{"n_layer": 25, "d_model": 192, "n_head": 3, "n_kv_head": 1, "head_dim": 64, "d_mlp": 512, "vocab_size": 8192, "activation": "swiglu", "norm": "rmsnorm", "norm_place": "pre", "norm_eps": 1e-05, "positions": "rope", "rope_base": 17600.0, "rope_fraction": 1.0, "qk_norm": false, "attn_scale": 0.125, "bias": "none", "tie_embeddings": false, "parallel_block": false, "init": "trunc", "init_std_qkv": 0.0474, "init_std_o": 0.0589, "init_std_up": 0.0679, "init_std_down": 0.0679, "optimizer": "muon_hyperball", "lr": 0.00751, "beta1": 0.95, "weight_decay": 0.0, "lr_head": 0.00789, "grad_clip": 1.0, "warmup_steps": 200, "schedule": "wsd", "decay_fraction": 1.0, "decay_shape": "pow", "final_lr_fraction": 0.0, "batch_tokens": 65536, "seq_len": 768, "doc_mask": true, "train_tokens": 368100000, "steps": 5617, "dataset": "wikipedia_en"}
MLP neurons of a small language model. Each row is named by its layer, matrix (gate and up: input weights; down: output weights) and neuron, and shows model dimensions 128-191. Each number is 50 + 10 x the weight over its row's rms, rounded and kept within 0 to 99. A neuron's up and down rows have the sign that makes its largest values positive.
Before each neuron's rows, "fires in" lists the words (lower case) most often at its 100 highest values on Wikipedia text that the model never trained on.

fires in: "of", "in", "remaining", "such", "various", "certain"
L3.gate154:59 48 47 54 49 53 55 50 56 54 49 55 55 56 60 36 54 43 53 52 45 56 28 59 72 44 57 48 45 36 62 41 43 63 58 38 56 66 54 45 54 43 66 55 51 28 27 64 58 45 19 50 50 49 46 43 58 57 48 45 50 57 60 59
L3.up154:70 60 41 35 42 38 50 58 48 45 40 46 45 60 56 47 42 59 47 42 29 54 42 45 43 56 55 48 62 38 64 45 45 47 43 40 55 43 45 57 59 48 59 51 44 50 46 48 38 55 45 40 33 32 32 11 47 52 48 45 41 63 62 64
L3.down154:63 46 54 49 58 67 42 39 56 71 49 60 49 56 51 63 57 49 49 56 54 57 48 65 48 40 36 56 56 67 50 52 62 49 67 71 43 60 54 31 50 57 47 54 58 34 64 43 32 47 56 58 49 66 50 58 55 50 52 69 53 57 41 36

fires in: "london", "public", "canada", "uk"
L5.gate431:23 58 37 43 67 62 58 61 53 45 77 49 47 56 35 36 73 50 49 39 53 59 30 57 69 39 63 60 48 76 64 68 52 56 42 43 71 53 52 48 56 51 46 47 36 60 43 37 48 52 39 31 50 54 47 47 57 51 66 36 39 64 36 40
L5.up431:34 58 47 43 39 65 52 54 60 61 53 40 42 62 32 42 65 49 68 40 41 45 58 60 50 46 47 54 39 64 55 35 55 52 56 57 69 38 60 72 55 54 44 46 54 44 44 49 38 72 47 62 51 57 62 67 61 50 43 51 56 41 53 32
L5.down431:64 38 58 40 30 47 51 36 57 57 37 49 39 53 51 59 37 50 61 48 57 42 65 48 47 58 36 49 45 34 49 24 47 48 56 51 45 32 50 54 42 51 38 44 63 54 58 54 34 58 58 56 50 65 60 68 57 50 46 68 64 33 66 44

fires in: "1978", "uk", "london", "england", "1984", "begins"
L4.gate203:37 61 39 43 42 41 48 40 52 51 42 44 43 42 47 48 73 43 53 46 58 70 39 44 59 42 54 55 40 73 61 70 45 55 57 36 51 50 59 53 66 55 45 46 40 63 54 50 51 38 50 42 51 51 37 68 48 33 57 57 40 45 69 61
L4.up203:48 59 37 42 54 66 48 42 60 39 68 45 52 43 46 48 54 41 59 57 63 79 43 52 44 43 52 64 31 57 47 58 54 72 51 48 49 39 70 65 53 54 46 50 41 60 47 53 29 63 54 42 37 44 38 39 60 49 61 60 57 31 54 41
L4.down203:65 33 62 58 59 61 51 49 48 37 56 59 58 56 61 57 28 57 48 59 45 42 55 61 44 56 44 52 58 26 41 28 62 62 43 64 46 47 52 48 31 44 53 55 57 47 43 48 38 60 54 65 42 51 59 30 55 70 45 44 63 49 33 29

fires in: "november", "went", "her", "detroit", "his", "october"
L3.gate499:30 52 58 53 50 58 56 55 61 40 57 40 44 52 53 46 70 48 49 66 34 50 63 52 41 65 51 42 50 49 51 46 61 44 39 52 52 44 49 42 50 57 52 64 46 56 48 55 51 57 45 29 33 63 38 43 39 23 50 48 28 55 71 48
L3.up499:39 64 41 36 61 55 53 54 65 59 60 30 55 53 69 50 50 43 46 68 38 45 56 57 55 56 63 42 64 40 54 35 49 46 50 40 33 45 53 51 32 53 36 44 73 59 39 39 33 42 53 39 27 57 46 48 47 43 44 38 33 29 60 70
L3.down499:49 62 39 29 54 48 49 48 61 62 54 45 54 50 62 62 42 44 50 62 48 44 52 51 53 49 59 48 72 39 55 41 44 50 62 41 25 42 57 58 37 53 35 32 73 53 49 31 22 33 54 51 40 46 53 57 53 70 48 45 53 34 48 65

fires in: "june", "february", "july", "april", "october", "november"
L7.gate348:45 49 34 34 61 50 49 63 58 52 55 51 52 57 49 42 66 61 55 62 55 53 61 50 47 58 52 30 64 61 60 48 55 43 39 49 52 20 51 69 44 47 49 47 55 49 61 52 48 43 44 48 51 49 38 48 57 47 58 48 60 50 54 51
L7.up348:44 47 43 38 47 49 48 63 41 49 66 44 45 43 48 47 80 72 51 63 30 49 68 53 55 38 43 46 58 51 49 42 57 47 48 36 65 40 55 68 52 51 50 44 56 49 52 46 56 47 57 47 39 73 47 51 57 51 45 39 32 61 40 67
L7.down348:39 33 48 51 54 40 32 61 59 52 59 45 46 75 39 47 54 35 41 64 65 64 45 62 46 53 65 53 63 60 62 47 54 44 51 59 31 47 52 58 58 44 52 54 46 46 49 39 46 50 36 49 43 34 57 70 68 62 62 67 76 36 64 55

fires in: "in"
L22.gate170:60 48 60 36 48 48 48 61 53 34 51 58 44 63 61 56 42 52 38 59 31 53 42 48 53 52 48 60 45 50 36 59 47 53 64 40 48 82 43 41 51 49 56 46 52 37 51 54 59 79 47 59 47 32 49 53 49 38 43 60 39 43 52 52
L22.up170:53 51 53 42 51 54 44 83 71 42 43 52 60 64 57 68 27 55 59 50 33 50 68 27 59 50 53 68 51 48 44 53 44 40 47 65 20 53 48 51 41 49 60 61 52 47 61 59 40 56 57 69 38 41 50 58 50 55 48 59 34 35 50 55
L22.down170:44 47 49 53 67 55 53 44 43 55 53 53 47 49 50 52 60 43 51 48 41 58 38 51 62 65 46 70 42 65 56 43 64 53 61 62 20 65 57 48 55 48 60 52 43 71 57 49 35 67 67 40 44 53 39 53 43 63 45 52 38 55 38 47

fires in: "now", "still", "such", "once", "already", "might"
L2.gate5:46 41 64 53 45 56 58 49 33 41 61 60 67 49 51 58 37 56 54 25 62 68 65 52 61 45 47 38 48 59 56 61 33 35 49 65 56 59 45 44 54 40 59 64 56 44 44 45 50 46 40 34 44 67 47 66 62 70 52 45 55 56 47 48
L2.up5:38 45 58 65 36 48 52 47 49 57 60 51 41 32 52 53 37 49 58 45 71 54 61 54 73 36 55 38 48 40 52 52 36 47 57 55 47 61 56 54 51 40 44 43 65 48 43 41 34 44 64 37 45 62 54 60 59 69 50 47 76 51 43 34
L2.down5:49 54 34 57 49 49 42 54 69 63 45 43 32 42 53 49 55 40 46 63 50 32 31 50 48 49 56 56 52 28 41 38 63 64 54 29 40 38 64 59 42 64 43 36 52 53 55 44 41 46 56 65 63 43 51 42 41 34 53 66 58 42 47 49

fires in: "2", "132"
L5.gate351:61 43 53 53 48 44 51 60 53 44 44 51 57 38 46 46 40 47 38 58 47 42 47 36 61 57 33 49 42 48 50 66 46 59 36 65 36 58 37 44 72 36 43 54 58 53 37 32 57 41 49 44 52 61 71 49 55 46 40 50 54 37 50 40
L5.up351:41 30 67 42 64 65 52 65 47 46 56 51 42 50 35 43 17 71 42 44 48 45 40 48 45 69 59 45 54 58 29 51 51 44 50 57 49 45 41 58 63 54 68 45 43 53 39 37 47 28 58 33 55 54 63 36 64 41 50 32 30 41 49 42
L5.down351:48 32 61 38 60 70 46 62 51 52 70 52 44 50 47 50 26 63 41 51 48 33 45 55 35 68 55 51 49 52 39 53 54 47 48 45 40 52 54 55 66 61 64 58 52 52 46 49 54 45 67 40 59 52 60 28 61 40 62 23 32 48 55 39

fires in: "also", "were", "was", "been", "thus"
L6.gate477:49 53 57 65 34 39 71 39 58 35 51 55 39 46 43 48 60 36 47 56 60 55 41 49 45 51 53 41 58 72 65 52 43 76 49 62 48 61 47 42 62 45 47 39 35 48 39 50 50 40 43 67 50 51 54 41 60 41 44 50 63 54 44 45
L6.up477:69 45 41 65 44 47 54 49 57 37 79 60 40 52 61 36 49 43 69 43 53 41 35 44 58 44 49 59 43 63 57 41 51 40 48 44 64 62 41 47 53 35 44 53 35 42 53 46 67 42 55 34 51 38 52 51 52 53 55 50 52 32 56 54
L6.down477:50 42 52 46 51 60 49 52 45 48 53 49 44 55 57 80 46 48 37 59 51 62 37 39 56 48 59 41 43 60 55 43 59 65 52 68 29 55 70 49 66 47 51 48 55 78 63 48 38 44 25 63 38 44 57 51 51 52 39 47 54 36 55 44

fires in: "2", "132", "1", "p2"
L5.gate246:52 34 58 42 36 47 50 45 38 40 60 48 38 49 44 59 33 62 56 58 43 51 62 40 42 52 51 40 46 46 42 67 58 42 53 54 40 57 44 47 60 44 31 59 65 43 32 36 60 50 44 38 52 69 51 58 45 49 42 51 45 54 37 38
L5.up246:60 31 47 50 55 64 53 47 48 42 37 44 45 55 52 51 41 70 50 45 60 41 45 30 64 62 37 49 50 43 30 46 32 56 57 44 50 38 53 59 46 38 61 66 70 63 61 37 56 58 41 29 58 46 50 55 44 36 44 48 52 35 40 28
L5.down246:59 32 56 60 50 58 52 43 65 54 50 45 47 44 56 57 40 58 45 46 58 53 39 46 65 62 43 57 48 40 39 40 39 61 61 44 46 42 57 54 42 45 65 61 61 66 54 51 58 57 49 40 60 51 37 46 45 47 41 40 56 41 38 38

fires in: "father", "brother", "wife", "daughter", "son", "children"
L17.gate432:36 44 45 37 49 47 57 51 58 44 53 54 37 61 65 52 40 65 56 44 41 39 52 37 43 53 59 43 65 53 70 44 43 39 37 58 63 40 62 40 38 44 42 56 42 37 72 52 62 41 69 41 44 48 58 44 51 48 58 56 49 40 65 38
L17.up432:42 49 39 66 44 54 31 45 44 35 62 39 40 52 56 53 54 54 55 47 57 38 71 43 56 43 42 51 35 42 51 25 40 34 42 44 60 38 61 43 40 55 39 71 42 42 42 46 49 47 54 54 54 53 40 48 39 38 61 63 54 47 55 32
L17.down432:30 52 39 59 51 46 57 68 59 49 38 57 47 53 66 50 46 52 54 46 40 59 52 57 51 52 42 52 50 43 54 35 48 55 57 46 51 42 38 42 27 56 56 47 50 59 65 47 51 60 37 41 45 66 61 49 72 40 58 47 61 57 49 49

fires in: "her", "his"
L4.gate493:54 45 56 46 55 66 45 44 51 50 71 56 41 42 56 45 61 48 54 54 50 58 58 29 56 66 41 39 46 50 41 50 53 35 44 59 56 38 44 47 50 24 57 56 48 50 50 39 35 43 37 37 54 53 45 62 48 46 56 58 25 71 46 41
L4.up493:51 49 48 52 63 49 49 58 52 49 83 48 44 48 69 47 61 41 51 44 42 49 45 40 53 58 54 32 36 56 44 65 37 33 49 55 46 42 46 52 58 20 60 56 64 63 54 33 40 54 41 48 56 49 49 59 55 50 56 56 37 55 48 49
L4.down493:47 50 27 55 51 49 40 54 65 55 73 42 50 68 61 65 52 42 62 60 47 53 53 47 44 60 47 39 56 53 52 54 43 46 55 33 38 48 46 56 45 19 63 43 75 54 50 31 33 62 41 50 56 46 50 59 64 52 66 60 41 61 54 46

fires in: "also", "an", "been", "a"
L4.gate23:36 54 56 65 50 36 57 50 52 61 66 47 37 61 46 44 57 51 51 44 65 40 40 44 54 58 63 59 55 51 62 74 60 59 41 52 66 46 52 35 57 50 45 53 40 41 46 53 55 57 43 57 50 38 32 64 71 54 33 49 49 40 73 61
L4.up23:47 64 50 59 61 55 62 50 62 54 42 50 36 52 45 62 55 58 53 51 57 45 33 30 45 53 67 50 51 51 50 46 61 64 63 55 63 48 67 48 52 39 49 35 40 47 71 40 55 35 42 45 39 63 43 45 41 58 44 42 63 50 52 60
L4.down23:53 59 51 47 56 62 51 53 59 55 37 52 48 50 55 64 50 55 44 49 54 55 36 33 47 55 64 50 52 51 40 27 55 62 78 49 52 50 74 45 52 41 49 29 41 55 63 33 48 31 35 38 36 59 51 35 32 55 55 48 67 54 55 52

fires in: "were", "was", "being", "been", "also", "is"
L22.gate495:55 68 58 68 63 44 58 43 50 43 51 64 48 42 48 57 64 62 42 60 45 57 59 45 53 45 48 41 46 57 47 52 32 56 56 47 34 74 52 48 49 36 53 40 69 50 34 44 53 60 47 51 61 45 46 60 48 64 63 46 38 50 48 54
L22.up495:49 49 44 52 50 64 48 37 41 76 54 43 33 58 59 46 53 62 49 35 71 54 42 41 55 45 44 45 61 71 50 54 45 56 55 45 63 50 50 41 38 48 58 37 34 38 52 51 58 42 51 56 38 74 47 55 63 66 40 56 55 47 47 44
L22.down495:58 62 60 67 45 57 31 44 43 42 54 59 54 63 68 56 45 37 44 64 42 61 48 55 66 47 56 50 55 58 47 56 45 52 57 51 35 40 51 59 78 38 47 56 41 50 47 47 44 50 34 47 62 41 54 35 35 44 57 43 56 36 66 49

fires in: "his", "him", "himself", "her"
L2.gate275:56 49 41 52 57 57 52 58 57 52 55 42 51 38 59 44 54 63 41 47 50 42 44 39 50 48 56 58 54 56 60 42 31 49 49 58 56 54 57 43 35 58 69 57 33 58 52 41 56 52 31 21 40 44 42 40 48 34 49 45 73 52 59 61
L2.up275:38 53 35 44 46 50 47 60 50 64 61 37 58 43 48 66 56 56 47 58 40 60 48 47 71 45 45 59 57 53 70 43 48 48 56 52 45 56 65 39 46 69 57 56 36 62 38 40 32 51 48 29 44 64 43 32 70 49 48 49 55 44 69 58
L2.down275:44 61 44 40 45 44 42 48 65 55 58 38 46 53 41 70 56 48 58 64 51 79 38 64 67 51 39 39 48 47 54 46 58 48 62 42 52 57 53 56 49 50 34 57 67 48 44 47 09 61 66 65 47 78 46 41 53 61 59 56 29 54 58 37